From a checkpoint of a small transformer trained on Wikipedia: rotary positions.
MLP neurons of a small language model. Each row is named by its layer, matrix (up: input weights) and neuron, and shows model dimensions 48-175. Each number is 128 + 24 x the weight over its row's rms, rounded and kept within 0 to 255.
After each neuron's rows, "fires on" lists the tokens most often at its 100 highest values on Wikipedia text that the model never trained on.

L5.up203 [150 137 110 130 148 126 160 148 121 126 122 146 142 139  89 145 143 145 103 113  69 161  70 122 156 144 104 126 124 134  68 106 106 144 129 137 119 167 105 142 124 157 113 140 115 118  85 140 139 119 117 110 135 118 149 155 150 101  98 171 148 132 136 123 137 133 134 131 124 128 125 158 133 117 134 139 126 168  92 143 119 132 131 134 102 120 139 183 129 141 121  94 133 124 131 135 118 124 151 129 157  95 144 121 136 193 139 191 154 100 100 134 130 188 147  96 132 135 105 121 147 123 116 112 108 142 123  97]
fires on: " as", "os"

L4.up661 [129 131 133 155 137 157 133 134 137 167 129 104  99 106 138  97 153 124  93 126  97 124  97 105 129 125 133 131 123 101 110 148 144 163 133 148 117 148 132 132 144 105 103 117 118  99 114 139  95 147 147  81 112 162 130 127 168 129 130 111 149 105 167  95 157 127 124 121 152 146  57 104 110 136 159 134 145 109  58 142 139 113 115 150 118 124 115 199 120 151 178  94 122 155 119 138 125 143 151 103 182 145 167 133 123 124 146 192 134 120 100 123 129 127 147 152 143 151 110 124 110 131 128 182 126 156 103 140]
fires on: " (", " 201", " 5", "5", "00", "9"

L10.up696 [141  91 144 135 138 129 164 114 124 127 114 118 124 132 100  75 136 120 113 118 138 102 127 111 155 130 152 126 106 135 143 128 158 163 147 100 157 161 101 122 119 153 127 140  98 145  73 100 191 137 145 130 158 123 118 128 136 165 146 133 113 183 154 131 129 127 177 101 154 154 121 144 105 182 101 100 113 146 117 112 108 103 133 136 111 107 171 110 155 153 136  54 135 153 110 159 145  81  85 100 167  95 135 107 148 141 152 152 117 121 160 146 109 122 111 114 134 109 142  91 150  88 123 126 112  97 115 126]
fires on: " c", " re", "c"

L5.up128 [142 110 110  74 143 120 110  93 133 125 106 107 147 162 136 112 124 122  99  82 163 147  84 141 122 182 113 100 134  90 144 132 140 110 120 128 127 148 118 121  84 161 138 140 105 110 123 114 137 141 132 130 112 134 157 110 143 119 173 137 134 125 164 106 100 139 153 133 165 190 138 150  77 167 134  91  89 185 116 118 184  97 177 127  94 102 135 153 133 133  97  90 122 150 109 162 154 114 128 120 135 112 142 130 139 123 131 137 108 130 153 117  88 165 109 100 135 142 129  95 159  68 125 126 134 105 123 104]
fires on: " re", " m", " is", "s"

L4.up110 [148 142 145 130 138 107  81 133 117 138 130 151 163 106 109  77 100 138 150 137  52 149 141 133 121 121 130  81  90 102 114 161 130 106 150 121 124 121 148 166  99 115 108 178  85 154  99 152 119  98 123 133 176 127 139 173  98 173 107 136 158 157 116 140 126 115 107 115 107 127 123 122 114 142 142 141 128 129 119 150 112 165 149 148 140 109 132 127 163 158 144 113 127 133 109 129 107 129 160 108 157 182 147 122 116 134 187 137 104  95 117 103 121 131 122 114 158 117 132 138 125 131 152 121 123 153 136 126]
fires on: "ion", " and", "ive", "===", "our", ","

L10.up729 [141 100 111 126 143 113 123 136 101 129 140 100 140 195 128 114 150 143 120 129 143  82 121  92 142 137 152 121 132 124 139 123 161  89 150 112 157 180  81 128 146 122  84 140 143 101 129 111 106 110 145 134 150 113 128 123 117 130 137  83 124 142 119 106 130 111 149 134 153 159 142 179  85 132 130  94 123 107 142 175 150 117 112 141 120  63 101 108 115 163 140 119 151 135 132 143 153 122 142  81 132 141  81 118 124 147 128 125 118 117 117 127 103 149 109 137 157 163 129 138 135 156 148 105 151 107 159  89]
fires on: "es", "l", "s", "m", "et", "ip"

L10.up453 [136 127 116 141 115 159 116 105  78 149 127 131 150 157 125 101 148 112  98 133 123 142 131 116 105 125 154 106 130 108 135 169 134 108 107 122 139 133 176 133 139 106 113 145 162  95 123 128 118 145 115 129 132 131 128 136 120 112 123 109 114 146 143 113 138 170 142 157 149 201 143 169 107 135 134  72 115 120  98 161 135 119 157 119 150 104 128 109 151 125 122 140 150 186 109 165 118  99 160 115 145 115 107 107 126 137 111 137 126 114 101 104  96 143 126 150 188 105 126 125 177 132 141 116 112 136 123  99]
fires on: "l", "m", "o", "est", "em"

L6.up122 [129 138 107  89  99 155 124 161  94 121  89 142 132 135 111 117 111 134 117 106 150  95 112 121 107 137 158  91 122 124 139 126 143 121  89 149 149 153 143 137  90 184 118 154 102 162  89 140 129 100 151 122 126 155 178 122 141 114 119 149 158 144 171 124  96 157 131 122 147 115 103 141 103 129 131 120 116 129  95 193 131 134 142 118 158 131 134 164 150 136 193  76  94 145  88 177 165 127 192 106 157 185 146 177 139 170 121 172 100 113  87  98 133 136 125 125 119 108 128 118 137  73 158 115 131 112 128 112]
fires on: " is", " P", " D", " In", " C"

L5.up237 [166 143  52 131 104 125 139 134  96 125 151 124 122 134 124 147  82 120 140 155 139 103  97 118 129 131 122 109 112 126 135 152 113 143  84 130 172 143 191 139 116  98 108 145 107 128 135 113 132 111 144 140 151 113 140 102 136  59 170  79 143 115 133 111 123 125 100 137 160 161 131 190 156 139 145 119  90 133 148 194  94 146 164 145 125 137 128 147 171 173 171 124 134 124 165 144 102 102 127 122 151 164 138 116 175 118 162 109 190 123 120 128  90 112 136 103 141 142  97 122 116 151 118 138 109 116 104 106]
fires on: "1", " 18", " 19", "9", "6", "4"

L10.up559 [127 129 115 104 151 132 157  99 124 139 107 100 126 188 119 116 134 115 116 123 146 124 150  91 123 125 122  98 148 111 159  87 143 122 159 130 116 119 101 143 106 129 130 148 143 157  75 124 176 102 156 124 147 119 142 147 159 164 164 148 132 141 175  99 133 122 135 131 138 105 117 152 148 157 123  85 125 145 139 151  83 127 130 137 118 130 143 189 139 147 159 128 131 149 104 146 148 101 139 119 191 130 173 150 128 132 146 106 109 137 124 127  99 105 134  97 122 141 128 144 120  95  99  82 108 135 123 114]
fires on: "y", "E", "c", "p"

L5.up581 [142  94 125 106 179  95 118 124  87 175 127 137 129 168 173 100 129 170 131 126 116 108  82 113 115 124 119 155 129 109 128 133 163  81  95 115 125 135 189 154 136 211 122 120 101 173 133 126 129 146 147 132 124 137 151 108 109 126 137 122 166 121 161 124 117 156 112 127  83 106 109 149  96 106 133 111 128 135 134 139 140 106 159 116 103 119 104 150 117 120 129 112 104 131 111 171 116 132 143 118 159 189 169 123 137 177 113 159 128 109  89 109  82 107 115 109 115 116 109 119 105  90 172 144 147 147 123  81]
fires on: ",", " ", " L", " 19", "s", " S"

L12.up148 [115 130  97 144 158 107 127 133  94 112 100 125 119 138 191 145  83 101 128 113 127 108 156 130 111 157 135 109 119 112 145 150 114 125 131 170 185 127 114 140 129 156 139  94 149 115 149 141 134 101 179 154 157 109 112 199 106 130 128 117 151 132 107  67 127 158 103 127 128 127 127 159 135 110 139 111 135 107 123 133 142 147 186 113 147 108 118 164 141 131 154 151 162 109 132 123 121 154 128 109 150  91 146 128 131 128 162 129 111  91 129 124 137 182 109 121 161  95  91 132 121  79 146 146 162 135 131 113]
fires on: "p", "c", "s", "ar", "u", "e"

L5.up751 [141  67 112 100 130  92 118 123 112 122 119 114 111 171 141 129  78 136 110 123 134 122 168 128 110 100 123 156 146 121 115 106 144 118 127 137 129 190 171 158 119 185 145 130  74 131 129 120 117 118 149 131 130 159 124 116 113 122 131 137 162 158 129 115  75 134 113 125 108 154 143 143 118 151 116 146  85 121  93 135  99 126 156  97 121 105 132 172 177 167 134 123 133 102 113 146 112 124 148 114 109 172 124 142 112 137 126 135 130 119 120 112 115 116 104 119  94 132 108 104 128 111 158 140 171 111 119  77]
fires on: "e", " N", " M", " that", " ", " S"

L6.up680 [180 105 144 138 149 140 126 114  96 122 140 104 117 135 149 114 162 137 130 101  52 104 141 108 147 142 119 108 137  97 131 148 124 118  92 111 104 133 131 171 128 124 132 129 118 120 137 159  90 145 124  91 111 144 125 112 174 105 150 153 158 130 179 110 129 117 119 149 124 125 121 101 142 135 155  84 101 115 126 133 125 117 131 147 116 124 116 125 116 131 138 122 143 151 106 132 130 149 149 122 133 173 132 144 132 204 144 167 141  77 133 107 145 126 103 180 122 166 103 119 106 113 140 156 115 123 138 103]
fires on: " 200", " be", " 201", "00", " by"

L5.up520 [170 162 118 152  76 122 103 151 105 136 133 155 134 119  86 111 130 131 133 127 100  98 124 128 127 125 140  67 116 103 148 147 152 145 113 137 142 140 177  93 109 123 107 147 121 139 106 148 145  96 141 130 150 127 184 144 163 103 180 111 151 114 144 125 111 170 125 141 119 147 108 137 124 132 128 113 112 128  95  99 131 127 128 183 110  52 120 125 144 178 178  85 140 132 127 109 128 112 139 127 137 159 165 146 145 146 158 135 131 125  75 118 115 130 126  99 112 133 100  85 156  94  98 131 142 120 139  99]
fires on: " d", " was", " is", " he", " are", "ack"

L4.up615 [150 111 109  94 139 121 152 127 123 150 148 132  95 217 112 131 115  92 110 118 160 112 125 122 142 132  94 159 109 155 108 113 167 118 151 129 129 175 167 168 139 195 119 133 115 110  80 120 149  84 143 128 130 165 121 127 115 131 136 126 111 166 137 117  62 135  93 137 120 125 150 154 127 137 102 124 117 102 141 128 106 144 132  92 113 111  86 158 148 128  96 115 129 100 117 125 124 123 172 178  89 123 134 120 119 179 105 142 118 119 116 127 120 128 147 104  96 155 107 104 138 126 149 144 161 121 159  77]
fires on: "ly", " the", "e", " that"

L3.up636 [108 134 142 108 113 139 116 108 108 136 125 134 144 139 168 111 151 152  89 110 140 137 123 124 153 155  99 117 110 118 113 146 120 125 124 141  85 144 127 132 156 176 126 123 114  82 105 149  98  73 111 115 194 160 146 136 139 112 129 133 150 160 139 121 128 146  82 125  97 140 122 144 124 132 132 111  76 126 108 162 121 129 149 169 114 107 110 165 112 206 104 108 163 146 129 152 165 137 106 152 119 172 138 161 137 176  94 136 160 114 124  87 106 156 144  97 154 120 122 138 138 123 154 166 119 137 117  82]
fires on: "\n", "ot", "ame", ";", "on"

L4.up489 [144 124 118 175  91 109 159 135  79 130 123 125 128 172 145  73 100 110 127 162 108  74 136  89 123  81 179 126 106 127 114 113  89 124  94 145 151 133 115 120 106 136 132 132  93 125 117 145 113 151 135 141 140 100 204 168 156 127 149 107 106 133 144 152 123 152 144 148 116 150 112 172 106 127 129 119 125 116 102 165 144 133 132 136 125 121 157 107 147 119 144 113 116 121 125 178 123 143 173 146 160 141 112 177  83 158 108 155 130 152 131 108 147 139 111 109 121  86  97 132 146  96 150 129 146 117 145 118]
fires on: "ip", "n", " P", "ing", "==", " C"

L6.up185 [113 150 119 108 111 107 128 127 123 109 101 137 133 136 114 135 136 124 148 129 110 123 152 112 134 117 111  89 124  77  74 138 147  98  90 125 179  96 115 128 150 123 120 112  86 100 112 139 161 141 136 133 208 125 118 117 130 122 128 167 127 131 131 130 131 167 129 143 158 149 100 165 147 118 141 113 105 197 136 134 153 121 183 168 121 126  98 121 127 130 123 111 122 171 152 115 110  69 121 114 148  99 107 108  98 114 117 106 174  69  92 103  73 146 122 116 150 115  79  73 128  77 125 144 117 124 165 135]
fires on: "===", "==", "\""

L12.up209 [143 119 142 134 113  92 146 130 111 180  88 116 152  90 117  90 145 142 125 139  98 133 166 131 139 103 117 118 148 127 152 141 104 118  62 150 144 116 152 148 138 145 130 131 113 172 139  84 107 127 161 128 131 171 143 154 107 116 154  99 119 160 150 109 132 183 104 129  91 114 110 152 146 149 137 142 100 136 128 149  85 155 139 107 102 110 150 147 153 157 155 133 145 138 140 117 133 148 154  99 115 150 130 152 131 120  65 132 115 133 130 118 112 155 151  86 124 123 122  90 110 129 118 129 134  88 113 123]
fires on: "n", "-", "an"

L10.up321 [ 89 121 126 135 124 119 104 148 111 146 148  87 167 175 113 134 157 104 105 106 131 114 116 127 132 149 149  92 123 131 108 159 128 133 147 127 127 119 159 171 110 162 122 139  98  97 144 136 154 100 121 139 124 162  96 119 168 118 131 110 149 153 133  92 164 158 120 150 158 137 169 105 130 104 121  98 122  89  69 106 114 163 142 131 152 127 166 127 117 114 162  84 165 166 152 105 124 110 150  99 139 184  95 156 129 160 155 124 115 118  92 122 131 138 133 146 136 134  92 114 121 128 210  75 116  87 122 101]
fires on: "m", "t", "st"

L3.up650 [127 138 170 144 127 124  87 120 119 108 114 131 144 147 187 121 109 156 118 145 123 149  94 128 156 176 118 108 105 145 143 145 151 113 145 164  94  92 137 104 152 108 126 126 123  95 119 171  96  89 106 127 134 110 132 134 143 102 111 142 157 156 167  97  91 126  82 143 110 130  99 106 115 186 136  87 110 134 136 144 138 149 138 149  88 158 108 131 138 174 125 124 142 127 113 159 155 104 146 102 147 104 135 140 138 127 147 136 126 118  88 127 118 174 149 151 160 162 146  85 136 123 167 153 111 124 125  48]
fires on: "\n", "ions", "ame", "ts", "ies", "ld"

L12.up125 [141 110 113  93 121 105 122 154 117 117 100 141 176 144 113 117  86 125 105 113 131 136 110 139 133 139 116  92 133 130  89 137  98 139 119 141 144 158 155 153 127 185 151 132 118 148 145 115 141 136 191 119  89 157 137 141 136 114 163 105 146 129 104  96 121 167 131 189 111 116 154 125 148 153 157  83 104 126 101  95 138 155 156 133 142 142  90 120 155 125 128 116 171 120 140 155 126 133 153 115 114 102 112 146 144 105 126 138 162 116 139 183 149 123 135 120 138 135  90 141 116  82 115 115 155 154 143  92]
fires on: "l", ")", " al", "at", "ro"

L4.up147 [108 128 124 150 115 122 122 119  89 161 134 104 122 140 148  81 112 105  98 125  83 119 117 125 120 162 109 124 104 108 107 152 123 125 165 129 185 100 151 147 110 154 119  97  88  98 141  93 115 134 123 113 157 135 128 149 128 124 156  97 111 151 141 131 148 167 152 146 149 128 124 163  90 132 147  95  98 112 110 104  72 115 132 118  94 141 126 140 176 159 152 117 121 155 137 120 153 113 183 140 155 151 115 127 123 150 143 155 121 102 112 119  73 107 141 167 154 161  94  91 147  99 178 159 109 120 108 117]
fires on: "c", "p", "st", "m", "ag"

L9.up627 [ 83 142 131 120 159 127  96  92 140 140 138 143 162 124 143 139 112 127 161 126  99 130 101 105  96 130 115  96 118 118 101 114 160 112 157 128 151 106 145 138 144 170 138 103 106 155 137 138 137 145 137 153 168 144 131  99 147 112 103  79 123 137 123 124  91 195 175 116 131 141 127 147 108 131 148 125 114 142 133 166 114 121 148 123 135 107 179 175 127 122 136  88 192 120 167 134 112 123 112 133 160 131 168 122 124 130 125 130 157 139 136 112 169 183 105 152 118 197  86 128 152 111  85 118  97 123 124 127]
fires on: "od", "s", "ot", "p", " l", "l"

L5.up406 [136 153 113 141 147 111 133 109 118 135  86 130 100 133 145 124 135 125 156 143  97 125 168 140 151 153 116  57 135  80  96 161 144 102 120 122 166  97 131 139 151 115 110 139  95 122  93 113 161 110 137 133 172 147 137 114 131 159 133 165 137 169  94 120 116 170 122 130 154 125  85 169 124 107 133 109 131 163 142 176 137 121 196 175 128 114  99 121 107 140 137 118 127 150 119 143 132  78 143 113 162  90 115 128 106 139 130 118 160  97  79 117  74 117 113 103 159 138  82 101 123  66 127 122 127 118 146 130]
fires on: ".", "==", "\""

L4.up472 [106 166  98 131 130 141 144 124  75 123 122 131 152 160 121 123 126 125  91 183 122 143 124 121 151 129 100 113  83 138 109 144 108 117 112 153 122 118 141 126 110 167 145  96 128 118 121 126 119  93 113 124 126 109 159 139 151 146 134  85 114 142 116 142 193 134 146 130 141 139 132 121 132 131 121 133 134 172 114 173  67  79 138 136 137 127 103 136 157 134 166  89 199 118 158 156 153 155 160 159 151 157 152 139 139 151  95 143 181 123 123  77 126 153 135 162 137 106  99 110 105 102 175  93 114 115 156 142]
fires on: "ir", "y", " were", "im", "m"

L9.up622 [118 102 142 161 143 134 111 133 109 139 137 118 124 131 142 133 137 136  89 130  98 143 109  97 110 144 109 107 121  90 149 138 171 125 123 151 182 170 162 131 157 140  80 170 116 106 123 141 101 113 121 140 106  96 119 121 179 116 144  99 139 164 183 114  81 143 129 108  89 119 162 157 129  89 149  55 121 132 125 220 163  92 114 168 118 121 154 101 118 118 150  77 132 120 127 150 112 132 164 124 159 112 102 132 131 146 152 102 150 125  99 146 135 132 115  92 123 140 147 118 130 156 112 126 105 123 135 167]
fires on: "at", "ad", "he", "ch", "od", "es"

L8.up550 [143 107 139  90 130 140 152  87  77 100 182 133 135 155 152 142  97 135 135 117  91 137 131 116 141 130 129 113 103  76  78 162 105 119 110 157 131 118 150 145 129 134 124 114 141 117 122  99 133 113 119 157 151  93 108 159 177 113 137 159 100 134 118 103 129 101 115 145 111 142 130 128 135 119 180 132 104 113  94  98 107 150 155 145 129 113 105 112 120 115 152 110 135 165 149 125  85 142 143 118 135 161 102 131 131 134 151 125 165 101 105 116 150 114 158 117  97 152 104  97 146 164 175  39  87  91 138 113]
fires on: "el", "ing", " I", "al", "ort", "t"

L12.up569 [124 125 139 103 115 144  88 102 131 148 138 118 136 155 142 160 103 165  91 121  96 169  97 118 112 176 125  93 151 128 120 127 143 102  94 175 186 127 149 143 140 153 137 100 111 136 110 126 134 145 180 125 131 114 129 106 119  87 108 139 136 156 104  96 128 169 130 143 106 135 155 126 123  98 136 122 158 149 115  95 142 132 129 162  98 122 123 108 157 143 120 125 145 122 139 141 134 114 137 154 154 187 153 121 121 150 125 130 129  76 162 110 111 142 118 127 111 126 137  78 134  77 132 147 116 137 140  99]
fires on: "r", "s", "am", "is", "er", "at"

L6.up746 [126 153  99 129 130 111 160 109 103 128 142 126 127 124 132 114 121 154 143 132 103 143 113 144 164 119 120  98 123 147 142 152 117 128 110 114 163 132 159 153 143 119 111 157  94 125 105 107 155 119 147 137 147 169 111 134 154 153 111 133 116 159 155 128 115 121 115 142 156 159 108 221 162 156 131  86  85 186 137 128 145 148 115 134 137 119 141 135 135 129 131  79 114 189 107 124 125 126 128 120 158  91 186 146 111 155 107 114 128 107  92 129 123 170  94  72 156 136  90 131 147  98 114 130  82 114 130 127]
fires on: ".", "1", "\"", "3", "2"

L9.up250 [151 136 111 101 119 138 135 103 120 122 144 119 120 165 112 126 154 157 155 135 125 135 101 125 161 121 172 107 104 121 142 125 165 116 153 135 129 142 162 129  92 146 152 129 119  91  98 110 142 124 128 160 142 128 193 157 137 104 144  95 105 141 127 131 156 173 101 142 104 152 172 128  80 114 123 110 121 159 113 107 113 119 106 162 138 108 116  91 153 180 124  84 190 137 140 121 126 106 123 160 132 165 183 133 117 131 138 157 174  99 140 131 122 168 123 135 149 143  91 140 119  64 151 112  86 123 133 144]
fires on: "im", " is", "em", "m", " was", "s"

L10.up191 [135 114 123 110 117 134 118 129 118 118 138 128  97 156 150 144 126 161 113 136  82 170 147 121 118 167 142  77 109  85 122 161 111  85  77 133 125 128  90 145 120 136 158 124 134 131 117 131 103 184 140 102 135 146 133 134 146 122 121 164 141 116 145 145 108 171 138 139 101 104 111  91 104 114 156  90 127 112 124 152  78 131 152 116  85  71 158 118 150 120 108 133 129 120 133 172 116 156 160 152 151 158 100 146 111 134 131 125 154  76 169 102 124 142 128 129 145 106 145 100 127  89 158 107 179 151 126 170]
fires on: "r", "u", ":", "t", "est"

L3.up23 [137 156 101 119 111  99 118  73 105 131 105 119 128 163 171 124 123 124 146  84 113  94 125  93 181 146 115  96 142  55 130 103 183 112 109 165 144 103 157 158 117 147 129 119 100 131 129 109 127 133 121 147 162 148 112 150 143 156 138 119 116 122 122 142 102 187 157 113 105 115  99 164 150 108 147  62 141 163 142 142 168 118 173 136 104 151  84 117 129 134 120 158 142 121 145 131 131 123 128 134 102 133 136 119 101  92 101 127 165 108 106 111  76 142 108 127 141 123  85 103 128  98 145  83 166 142 162 123]
fires on: "==", "===", "="

L9.up167 [ 84 126 133 107 113 105 111  87 124 124 156 109  91 127 182 145 111 120 111 135  84 160 102 114 140 157 107  69 118  88 143 119 123 158 126 137 176 159  96 103 143 179 137 177 118 106 114  61 122 137  95 110 123 116 136 109 118 138 138  89 134 119 101 141 128 163 154 147  99 157 116 116 105 127 107 115 156 117 107 174 118 134 131 155 117  68 133 138 140 128 137 102 178 123 156 160  99 110 120 131 165 178 157 141 158 156 129  69 126 134 141 104 134 147 118 152 134 134 112 103 164 101 109 129 147 141 167 106]
fires on: "s", " the", "l", " w"

L4.up96 [159  87 129 129 150 111 173 142 151 165 129 139 109 126 110 106 134  83 113 102  74 139 104 115 159 129 108  88 125 141  95 117 139 135 155 130 144 132 132 158 143 190 129 103 114 143  71 134 131 109 140 160 139 108 134 125 112 115 157 151 142 157 122 121 135 176 129 109  69 110 140 141 124 144 114 147 163 153 123 147 136 144 143 137 102 162 132 135 127 103  93 117 130 103 135 128 144 126 151 142 149  98 146 108 135 155 148 143 176  85 127  98 120 124 111 152 116 127  91  78 116 140 120 106 127 170  75  90]
fires on: "os"

L10.up188 [107 140 110 141 106 110 102 153 152 183 155 107 133 149 170 114 103 150 130 179 144 121 147 143 151 103 147 135 175 115  95 139 124 154 151 157 136 157 149 122 131 142 119 103 125 158 119  85 113 110 103 142 118 131 149 120 163 117 141 130 118 164 151 131 145 131  95 109 131 119 156 114  77 181 120 162  84  93 105 162 125 113 124 113  88 155 176 137 125 105 120 104 158 121 113 135 121 126 150 136 136 172 162 180 130 160  85  90 116 109 127  99 115 116  98  73 155  87 138 147 146  82 181 105 170 142 144 129]
fires on: "ov", "he", " U", " O", "m"

L6.up506 [133 146  59  98 137  93 120  80 116 110 119 106 164 127 104 129 104 153 111 135 116 145 141 193 140 148 134 115 127 107 130 178 134 143  96 102 159 125 128 179 110 118 123 161  53 150 108 117 167 108 138 152 132 146 117 118 113 170 146 131 160 124 121 135 124 157 116 123 160 135  84 124  99 157 113 133 131 150 129 171 102 137 126 168 119 137 156 128 111 142 159  79 139 161 108 142 137 119 148 123 166 119 153 118 135 141 133 126 161 122 113  91 129 148 115  80 141 127  84 135 147  76 103 120 120 105 126 110]
fires on: ".", "\"", "-"

L9.up377 [113 137 111 112 163 112 160  97 129 132 137  87 115 145 200 141 120 125  93 136 109  83 117 147 114 134 104 149 118  75 121 116 111 134 120 122 134 181 117 149  96  90 141 115 167 127 131 120 122 112 126 150 132 113 177 155 157 114 111 112 121 116 133 111 165 180 126 153  91 171 149 188 123 168 112 123 108 123  70 149 138 140 115 139 104 112 124 166 124 147 138 141  98  99 111 149 137 127 177 144 135 131 173 188 108 135 142 149 151  96 145 126 140 101 121 148 113 157 123 102 127 106 112 114 118 148 144  97]
fires on: "ol", "3", "1", "ich", "in", " is"

L9.up125 [153 131 124 135 103 105 136 116 108 143 116 148 109 116 143 130 101 116  75 176 129 140 158  85 208 114 175 134 127 132 105 160 113 108 108 154 122 132 133 129 127 159 106  96 123 156 112 138 130 127 121 162 138 156 139 116 122 154 132 109 112 175 123 110 142 139 110 113 133  97 109 153 144 134 173  84 112 188 156 147 155  97 133  83 146 130  89 148 123 137 200 102 108 111 134 150 131 135 112  89 127 151 113 148 109 119  90 142 131 121 130  86 134 123 155 103 169 118 121 139 103 125 120 158 150 132 118  73]
fires on: " 3", "ly", " 5", " 4", " –"

L9.up52 [122 110 120 124 140 137  95 123 101 126 119 120 125 145 154 129  98 146  88 135 108 114 124  87 141 111 116 102 119 103 143 155 164 118 101 152 148 154 122 118 181 177 131 147 135  90 127 147 129 103 109 130 123  88 136 111 167  92 124 116 123 121 129 104 104 134 150 143 168 142 134 160 111 109 127 106  61 134 135 163 144 111 144 160 120 152  99 122 123 109 112 100 155 133 119 158 136 110 168 151 148 115 148 138 134 175 146 109 143 108 160 106 121 185 139 120 127 182 129 128 137  88 113 117 162 111 121 131]
fires on: "t", "s", "ch", " with", "is", "at"

L12.up110 [ 80 112  91 140 115 130 112 104 122 117  97 129 114 125 182 143 120 136 122 155 114 135 132 128  88 151 148 127 127 126 141 159  96 138 155 152 166 124 130 169 116 148 169 129  97 142 135 140 149 158 185 127 112 187  89 133 165  88 115 136 135 104 120  95 138  93 145 112 125 121  98 106 145 113 143 111 109 137 116 137 123 103 158 136 129 103 134 138 122 105 133 128 138 105 110 109 135 132 160 154 164 148 139 144 125 108 152 100 137  91 142 108 136 128 157 142 122 111 150  93 168  31 181 160 145 144 141 125]
fires on: "f", "s", "ist", "ar", "r", "u"

L5.up7 [138 138  88 134 131 160 120 110  57 137 108 136 157 118 122 127 106 137 162 143 152 133 131  80 144 127 129 116 136 113 136 164  63 108  93 165 182 135 150  96 117 114 106 109 110 116 129 115 130  87 103 141 157 100 148 118 132  94 150 105  90 129 169 114 127 131 147 131 164 128 111 148 156 159 169 139  78 165 148 162 106 133 168 134 125 117 127 129 147 187 135 131 132 174 124 159 124  62 122 129 161 115 137 123 142 122 138 107 165 104 117 133 112 145 113  83 106 122  83 151 118 138 119 164 112 114 108 113]
fires on: " 1", "7", " 6", "9", "6", " 5"

L5.up209 [165 105 120 121 144 123 157 143  97 153 148 137 116 164 144 113 127 152 126 107 158 114 105  75 123 137 140 143 137 140 106 113 176 153 143 137 111 146 141 118 137 185 118 132 139 154  95 107 137 139 157 130 166  99 140 116 143 137 136 123 116 142 132 109 108 162 117 113 107 136 105 180  83 157 136 106  76 128 130  92  77 122 143  94 107 139 147 136 139 134 112 113 158 161 110 127 154 105 154 129 134 146 188 125 136 144 104 145 131  81 130  96 107 120 134 132 124 121  95 119 172 104 169 126 123 120 122  77]
fires on: " c", " \"", " se", " e", "ard", " f"

L9.up229 [172  94  93  93 125 143 109 118  98 183 126 132 146 145 144 105 105 141  94 121 114  81 109  96 134 139  66 166 141 101 174 144 130 137 148 116 116 163 135 149 124 149  94 117 155 124 151 105 110 108 109 168 155 116 170 116 146 134 107 112 125 156  96 119 145 146 155 100 142 146 137 150 105 163 123 114  72 154 139 140 121 124 113 164 109 132 143 118 107 150 100 110 160 151 140 115 149 121 149 116 113 116 136 137 127 126 139  64 116 118 130 119 100 159 116  95 118 174 123 147 168 114 112 153 126 102 132 102]
fires on: "ou", "er", "an", "m", " as", "s"

L6.up709 [128 136 141 102 128 126 113 139 128 151 121 137 122 115 160 123 135 125 107 124 110 109 160  56 130 110  97 114 101  81  98 119 133  99  92 152 150 101 159 125 113 122 150 126 119 105 114 116 137 122 166 126 128 134 156 115 151 101 122 111 153 112 138 106 111 161 148 143 116 137 130 138 106 117 132  58 115 163 134 116 161 109 137 191 143 134  98 118 113 126 118 127 159 106 184 148 119 126 148 127 122 128 124 125 119 152  90 115 187  74 132  86  93 123 141 138 153 142 129 127 137  79 165 144 131 129 145  86]
fires on: "==", "===", ".", "="

L10.up655 [133 135 130 163 151 130 135  89 103 148 106 104 114 167 144 117 103 141 123 160 104 159 115 123 160 102  90 147 105 124 156 110 110 144  91 163 133 137  86 145 124 120 138  96 109 103 117 121 149 101 137 104 172 118 124 164 114 154 100 116 105 146 111 106 143 126 101 115  97 135 127 142 105 152 118 118  98 150  93 133 120 183 111 170  65 143 114 110 134 138 146 129 121 119 107 190 115 122 135 104 130 140 123 144 129 130  95 139 140 161 148 107 106 100 122 115 127 186 132 118 112  96 121 122 163 150 143  75]
fires on: "in", "il", "it", "1", "at"